From a checkpoint of a small transformer trained on Wikipedia: 11 heads of 64, 78.5M parameters.
MLP neurons of a small language model. Each row is named by its layer, matrix (up: input weights) and neuron, and shows model dimensions 629-692. Each number is 50 + 15 x the weight over its row's rms, rounded and kept within 0 to 99.
After each neuron's rows is what it responds to, as a language model described it from the Wikipedia text at the highest values.

L5.up918:42 57 81 55 50 19 53 56 79 48 56 62 43 58 47 51 49 44 59 54 40 29 59 41 48 33 34 31 69 38 37 48 32 49 66 40 50 58 39 32 80 28 70 52 53 16 57 39 43 68 51 48 40 82 54 54 32 58 22 72 62 63 40 57
Fragments continuing a word or number, often after an initial M/m (Mjällby, Muggs, mazurkas) or digits after thousands commas in table figures (37,009).

L4.up841:34 53 20 68 54 43 53 66 44 45 61 89 34 69 34 81 99 42 56 37 30 53 49 24 37 55 37 32 48 56 64 50 31 22 51 33 34 31 61 85 37 34 54 54 51 48 59 67 52 62 42 52 65 73 21 63 51 44 19 22 53 49 53 46
Middle and end word pieces of proper names, mostly foreign surnames, in tables and lists, such as Bren-n-auer, Stan-z-ani, Sch-ild-er.

L5.up1111:45 69 47 59 38 58 37 56 55 49 26 58 40 65 70 36 34 44 29 23 60 34 55 33 27 56 43 45 41 39 55 71 72 59 28 60 30 51 60 78 38 52 29 47 59 36 36 52 50 62 28 66 46 46 46 59 52 49 25 49 63 59 44 33
Prepositions and verbs that introduce a place or extent phrase in geographic and biographical prose, such as over the road, born in, stretching from, across 213 locations.

L4.up533:68 56 36 37 62 59 58 69 78 60 74 82 67 51 51 46 71 24 67 23 59 49 16 31 39 19 52 26 43 33 45 65 50 50 73 45 51 61 53 35 53 54 73 74 40 21 52 43 44 63 70 50 67 65 51 42 71 41 40 52 57 79 44 04
Mainly the word in a wiki section heading right after ==, such as History, Limitations, Research; also plural-noun endings (analysts, clauses) and spaces before numbers or table cells.

L4.up241:37 63 31 61 45 52 63 54 53 77 59 38 59 40 62 69 54 58 36 35 44 43 58 55 59 58 52 77 49 63 45 63 46 43 82 72 39 71 50 38 42 31 49 13 46 67 45 63 57 33 62 69 77 44 69 26 27 44 47 24 52 48 33 77
Final token of a time expression opening a sentence or clause, such as the last digit of a year, "year", "II", "season", or a following comma.

L5.up909:54 36 37 65 43 57 54 65 63 68 31 34 43 37 48 36 55 39 51 35 46 29 60 58 54 55 37 48 50 65 56 41 55 27 52 46 50 40 50 37 62 67 68 22 23 66 75 63 32 32 45 16 74 64 56 43 92 37 31 64 71 50 60 12
First cell of a markdown table row, mostly the last digit of a season span like 2001–02 or 1981–82, also header words like Team, Title.

L5.up1004:37 46 44 33 27 58 16 70 39 61 39 83 82 38 47 66 76 39 40 53 46 36 42 39 50 21 29 38 46 26 46 56 50 50 59 68 49 67 57 52 30 39 47 49 49 46 53 34 36 78 56 66 73 45 55 46 58 34 39 37 58 68 42 46
Middle word pieces inside rare names, foreign or technical words, and long digit codes, e.g. Macab-re, Bondep-art-iet, p-ess-imistic, 4858-8-1.

L6.up1160:45 74 53 50 74 78 54 58 62 58 34 49 60 69 44 52 60 33 27 68 47 62 49 56 61 69 47 52 51 49 50 50 36 38 66 38 55 65 48 34 38 45 24 36 61 56 51 47 67 60 66 75 48 40 64 22 51 36 50 29 48 27 67 27
Final digit pieces of numbers and years, mostly in tables (2000–01, 1881, 1:02), plus middle pieces of rare names (Hyder, Naresuan, Emu).

L5.up1287:42 53 35 33 47 37 48 74 65 59 71 62 46 63 48 48 74 53 11 36 23 37 54 44 48 61 29 46 66 39 60 59 61 43 83 64 33 34 50 39 46 88 50 30 58 54 51 88 84 59 45 49 47 55 34 46 31 54 57 59 47 48 59 70
Head nouns or final word pieces (often plural endings) that complete a noun phrase, usually before a comma, period or preposition: season, cases, abilities.

L6.up588:38 58 38 48 32 58 32 34 64 97 35 70 40 29 42 72 67 40 30 42 57 41 54 58 50 68 72 22 46 67 42 45 09 49 68 66 54 71 64 32 23 55 34 45 74 53 31 34 61 44 46 55 43 35 57 62 43 24 19 74 56 48 78 66
Digits in later columns of sports stat tables with pipe or semicolon separators (totals, points, penalty minutes); weaker on scattered mid-sentence words like for, re, was.

L4.up1251:41 55 50 42 25 49 34 70 47 34 47 56 63 51 63 63 38 36 32 26 51 62 54 34 67 98 46 56 33 52 57 45 50 54 72 45 47 58 47 65 71 51 57 53 71 58 13 62 48 62 72 57 39 62 47 54 62 69 31 52 40 51 44 37
The last digit of season year ranges like 2008–09 or 1993–94 in sports career tables, plus weaker sentence-start words like most, first, another.

L4.up137:57 36 62 29 51 35 50 59 63 51 46 59 67 66 58 47 42 34 39 12 29 46 50 57 55 51 40 36 28 64 53 57 57 58 56 51 31 61 59 48 59 66 59 42 58 70 78 60 48 34 70 68 34 46 40 66 62 31 31 51 47 52 26 33
Verbs, gerunds and -ation nouns naming an action done to an object, often just before it or its of, such as release, opening, overthrowing.

L4.up963:13 61 74 50 24 21 60 53 69 48 58 39 72 52 26 75 41 61 36 36 47 29 44 67 45 53 69 61 25 44 55 34 32 59 37 31 40 58 44 43 59 71 26 64 38 36 66 57 56 39 54 38 33 63 39 29 52 49 60 45 68 60 51 58
Digits inside sports or stats table cells, often just after a + or − sign in goal differences (+13, −20), and middle fragments of long words (sc-hed-uling, prom-ulg-ated, cong-rat-ulates).

L6.up314:72 65 38 44 46 51 63 59 47 44 27 67 58 59 31 64 64 40 72 42 24 63 49 49 36 48 61 71 26 51 55 59 35 60 35 63 60 57 63 83 55 77 48 76 55 31 42 56 41 44 43 63 35 72 36 15 54 55 47 54 41 29 62 37
Prepositions, mostly in, plus on, for and of, that introduce a place, date or category after verbs or nouns, such as born in, located at, community in.

L5.up370:50 74 88 68 48 14 85 63 79 67 58 45 40 45 49 54 64 51 53 44 45 31 29 07 28 47 57 74 20 62 62 48 49 32 45 41 33 56 72 48 51 46 44 61 57 45 63 39 58 69 45 71 54 57 35 58 34 47 65 65 60 58 20 57
Articles, as, in and pronouns right after a verb or conjunction in biographical and sports prose (scored a, working as, when she), plus cell breaks after scores in tables.

L5.up675:52 85 44 58 21 43 73 42 35 35 81 64 52 42 49 40 28 53 04 67 46 37 36 33 43 41 51 39 51 54 27 42 51 50 51 30 20 55 68 44 53 68 49 50 49 15 35 45 27 58 32 45 38 65 24 14 65 52 47 46 72 35 75 58
Second word pieces inside split words or names (be-f, co-re-c-ipient, Le-R-oy, Mc-C-usker), the digit right after a thousands comma (1,574), and sometimes words after is/a/the.

L6.up1220:39 48 74 49 21 21 65 37 41 44 40 50 52 68 60 37 54 53 54 39 45 61 65 24 45 54 55 62 29 48 42 75 53 63 50 56 51 41 65 28 37 50 43 35 63 42 23 34 56 63 73 38 56 21 42 61 44 79 33 29 56 52 46 46
Political text on elections and tenure: win/won after a candidate or party, In in In office, and party names in results tables.

L5.up749:18 57 41 43 63 45 48 60 33 40 39 28 85 61 48 45 63 70 76 33 61 30 32 51 28 60 48 27 50 49 57 52 50 56 69 13 56 27 55 54 55 83 36 44 79 38 39 36 62 65 79 36 76 30 64 60 56 77 29 48 36 74 38 58
Tokens that set up an upcoming year, figure or stat in factual or tabular text, such as In or in before a year, record, total, table pipes, and year digits.

L4.up967:51 58 42 81 36 63 42 60 40 36 36 50 54 75 57 34 70 40 62 55 44 66 57 44 50 08 41 36 65 75 59 44 45 37 59 24 50 33 43 60 46 43 48 33 60 54 43 46 63 52 66 64 64 28 42 74 52 59 21 65 16 38 63 51
Fires on tokens inside Wikipedia tables, infobox lists and election results, mostly digits, name fragments or field words like "Preceded by" and "In office".

L6.up144:60 47 66 58 24 55 43 70 54 87 60 54 51 50 52 62 23 48 40 37 46 61 63 31 68 54 00 39 41 76 56 60 70 54 72 46 30 22 44 74 59 48 50 53 53 42 53 54 39 61 38 34 64 46 74 42 54 36 35 62 54 52 60 67
Nouns and date tokens that anchor a point in time or place, mostly "the end/release/establishment of" and dates like "In October", "196|6".

L4.up1280:50 55 58 78 33 62 30 61 50 42 54 57 71 77 44 49 58 52 41 46 64 27 50 58 42 54 47 47 42 42 56 71 54 89 51 62 58 56 47 56 66 62 44 51 67 16 62 31 62 54 44 45 42 76 49 73 59 27 43 63 42 70 54 59
Inner pieces of unfamiliar proper names split into subword tokens (Pik-achu, Kap-et-os, N-ares-uan), plus cell starts after table pipes.

L6.up2:45 55 49 41 67 44 61 44 60 55 32 62 32 54 58 82 47 42 26 53 45 28 52 46 35 38 44 41 26 48 39 51 42 65 36 87 33 35 59 33 51 59 71 46 40 38 47 45 39 40 47 49 56 40 29 36 35 69 47 52 34 39 63 23
First digit of a number, or a $ sign before one, giving a count or amount in prose or table cells, e.g. 4 of 400 members, 1 of 100,000, $ before 2 billion.

L6.up1137:54 52 59 53 68 67 49 57 36 47 68 30 34 42 51 55 46 45 43 77 49 55 44 64 59 75 41 50 57 44 48 39 55 50 85 67 36 80 61 24 53 66 15 32 39 46 36 32 30 77 52 52 51 63 45 30 50 38 44 50 72 63 78 57
Final words that complete a noun phrase in narrative prose, such as Brigades, followers, million, Dictionary, plus quantity words and determiners after a verb (a few, nearly two, scored a).

L6.up1264:39 53 02 35 36 48 73 30 56 43 45 44 35 41 56 67 60 36 36 31 46 36 54 78 46 72 55 63 51 44 40 34 52 65 31 69 27 38 71 43 77 32 41 44 99 39 50 56 47 55 26 45 61 55 60 40 45 49 60 54 33 57 71 55
Short pieces inside a longer word split into several tokens, where the word must continue, such as hy-gi-ene, em-per-ors and Viet-nam; occasionally table pipes.

L4.up985:73 55 51 35 30 63 48 54 34 47 43 69 62 45 31 55 61 32 45 62 48 28 58 49 49 46 50 74 57 57 36 38 54 33 51 64 38 80 50 23 43 60 60 60 51 43 64 52 44 41 74 30 62 61 47 69 57 41 56 48 60 72 54 28
Plural nouns or their final plural word-pieces, mostly people or groups, ending a noun phrase, e.g. students, bodyguards, emperors, stations.

L5.up828:25 55 51 39 63 48 50 38 54 25 81 69 36 38 20 45 50 51 33 58 59 14 34 25 80 43 63 54 48 59 34 29 26 37 43 49 43 55 50 36 56 34 64 63 45 16 49 82 48 48 41 60 60 42 40 44 70 35 30 41 70 41 43 58
Digits and blank or dash cells in stats tables (+4.4, .500, −4.2%), plus a word continuing a prose phrase, e.g. "with" in anatomy descriptions or a noun after "their".

L4.up1157:36 35 39 87 55 31 50 49 36 51 42 38 59 43 35 44 38 64 14 66 69 29 29 55 63 40 34 45 46 64 55 62 43 55 50 32 23 66 37 39 48 52 54 21 74 28 47 40 34 51 50 34 48 34 53 71 60 52 43 78 54 47 31 56
Second word-piece of a capitalized word opening a paragraph (Ar-m-ament, H-ug-hes), inner pieces of names (Hü-b-ner), and digits after decimal points in tables (1.09, .500).

L6.up677:42 47 22 71 48 52 91 34 35 59 47 57 59 55 41 61 57 49 50 34 58 43 54 61 20 30 44 36 64 29 37 52 57 43 76 55 58 35 37 40 66 47 71 30 40 36 64 55 36 41 24 43 52 65 76 40 90 81 50 70 36 50 50 40
Middle subword pieces inside long or unusual words, mostly foreign names and places, such as Rachman-ino-ff, Albu-quer-que, Jagi-ell-on, and also diaph-rag-m, par-amed-ic.

L5.up556:45 50 29 82 50 77 72 54 58 49 65 61 50 64 44 56 45 61 42 49 68 57 49 62 63 27 19 54 41 44 30 55 50 60 48 56 36 58 35 24 17 51 52 36 63 36 61 43 40 49 49 30 53 55 52 66 44 29 44 59 91 42 53 66
Opening or middle pieces of words split into several tokens, before the word is complete, e.g. appropri(ations), Phot(ographers), st(ewardship), sub-b(asin).

L5.up290:52 25 48 51 58 42 36 65 63 16 44 86 38 56 51 65 60 41 43 66 62 57 41 71 50 40 45 64 46 35 54 58 38 99 57 59 60 70 69 68 01 38 45 65 67 45 70 62 41 38 33 47 49 34 64 41 58 32 37 66 24 42 57 58
Non-initial pieces inside multi-digit numbers (often right after a 9, like ISBN 978 or table figures 98.0) and inside rare names (Cool-idge, Ben-io-ff).

L6.up281:42 47 49 68 34 26 40 78 80 34 56 58 39 61 50 67 66 50 43 72 40 54 45 52 34 48 49 52 40 44 63 42 34 41 61 72 43 65 48 67 60 55 47 81 48 31 44 79 38 39 47 51 41 59 36 50 56 11 45 37 46 57 82 37
Mostly the article an beginning a noun phrase after verbs, prepositions, commas or quotes, such as following an injury, was an anchor, calling it "an.

L4.up1127:72 87 48 66 52 81 50 47 38 35 47 64 67 72 49 48 76 43 21 06 48 43 61 46 57 09 32 51 38 56 30 24 42 30 55 56 38 73 63 39 46 64 93 45 67 47 68 24 77 53 60 54 65 59 44 38 45 54 51 40 65 40 68 71
Early fragments of words or numbers split into several tokens, mainly year digits (19|71, 1996–|9|7) and pieces of rare names (Chu|qu|icamata, Bol|and, Qu|inn).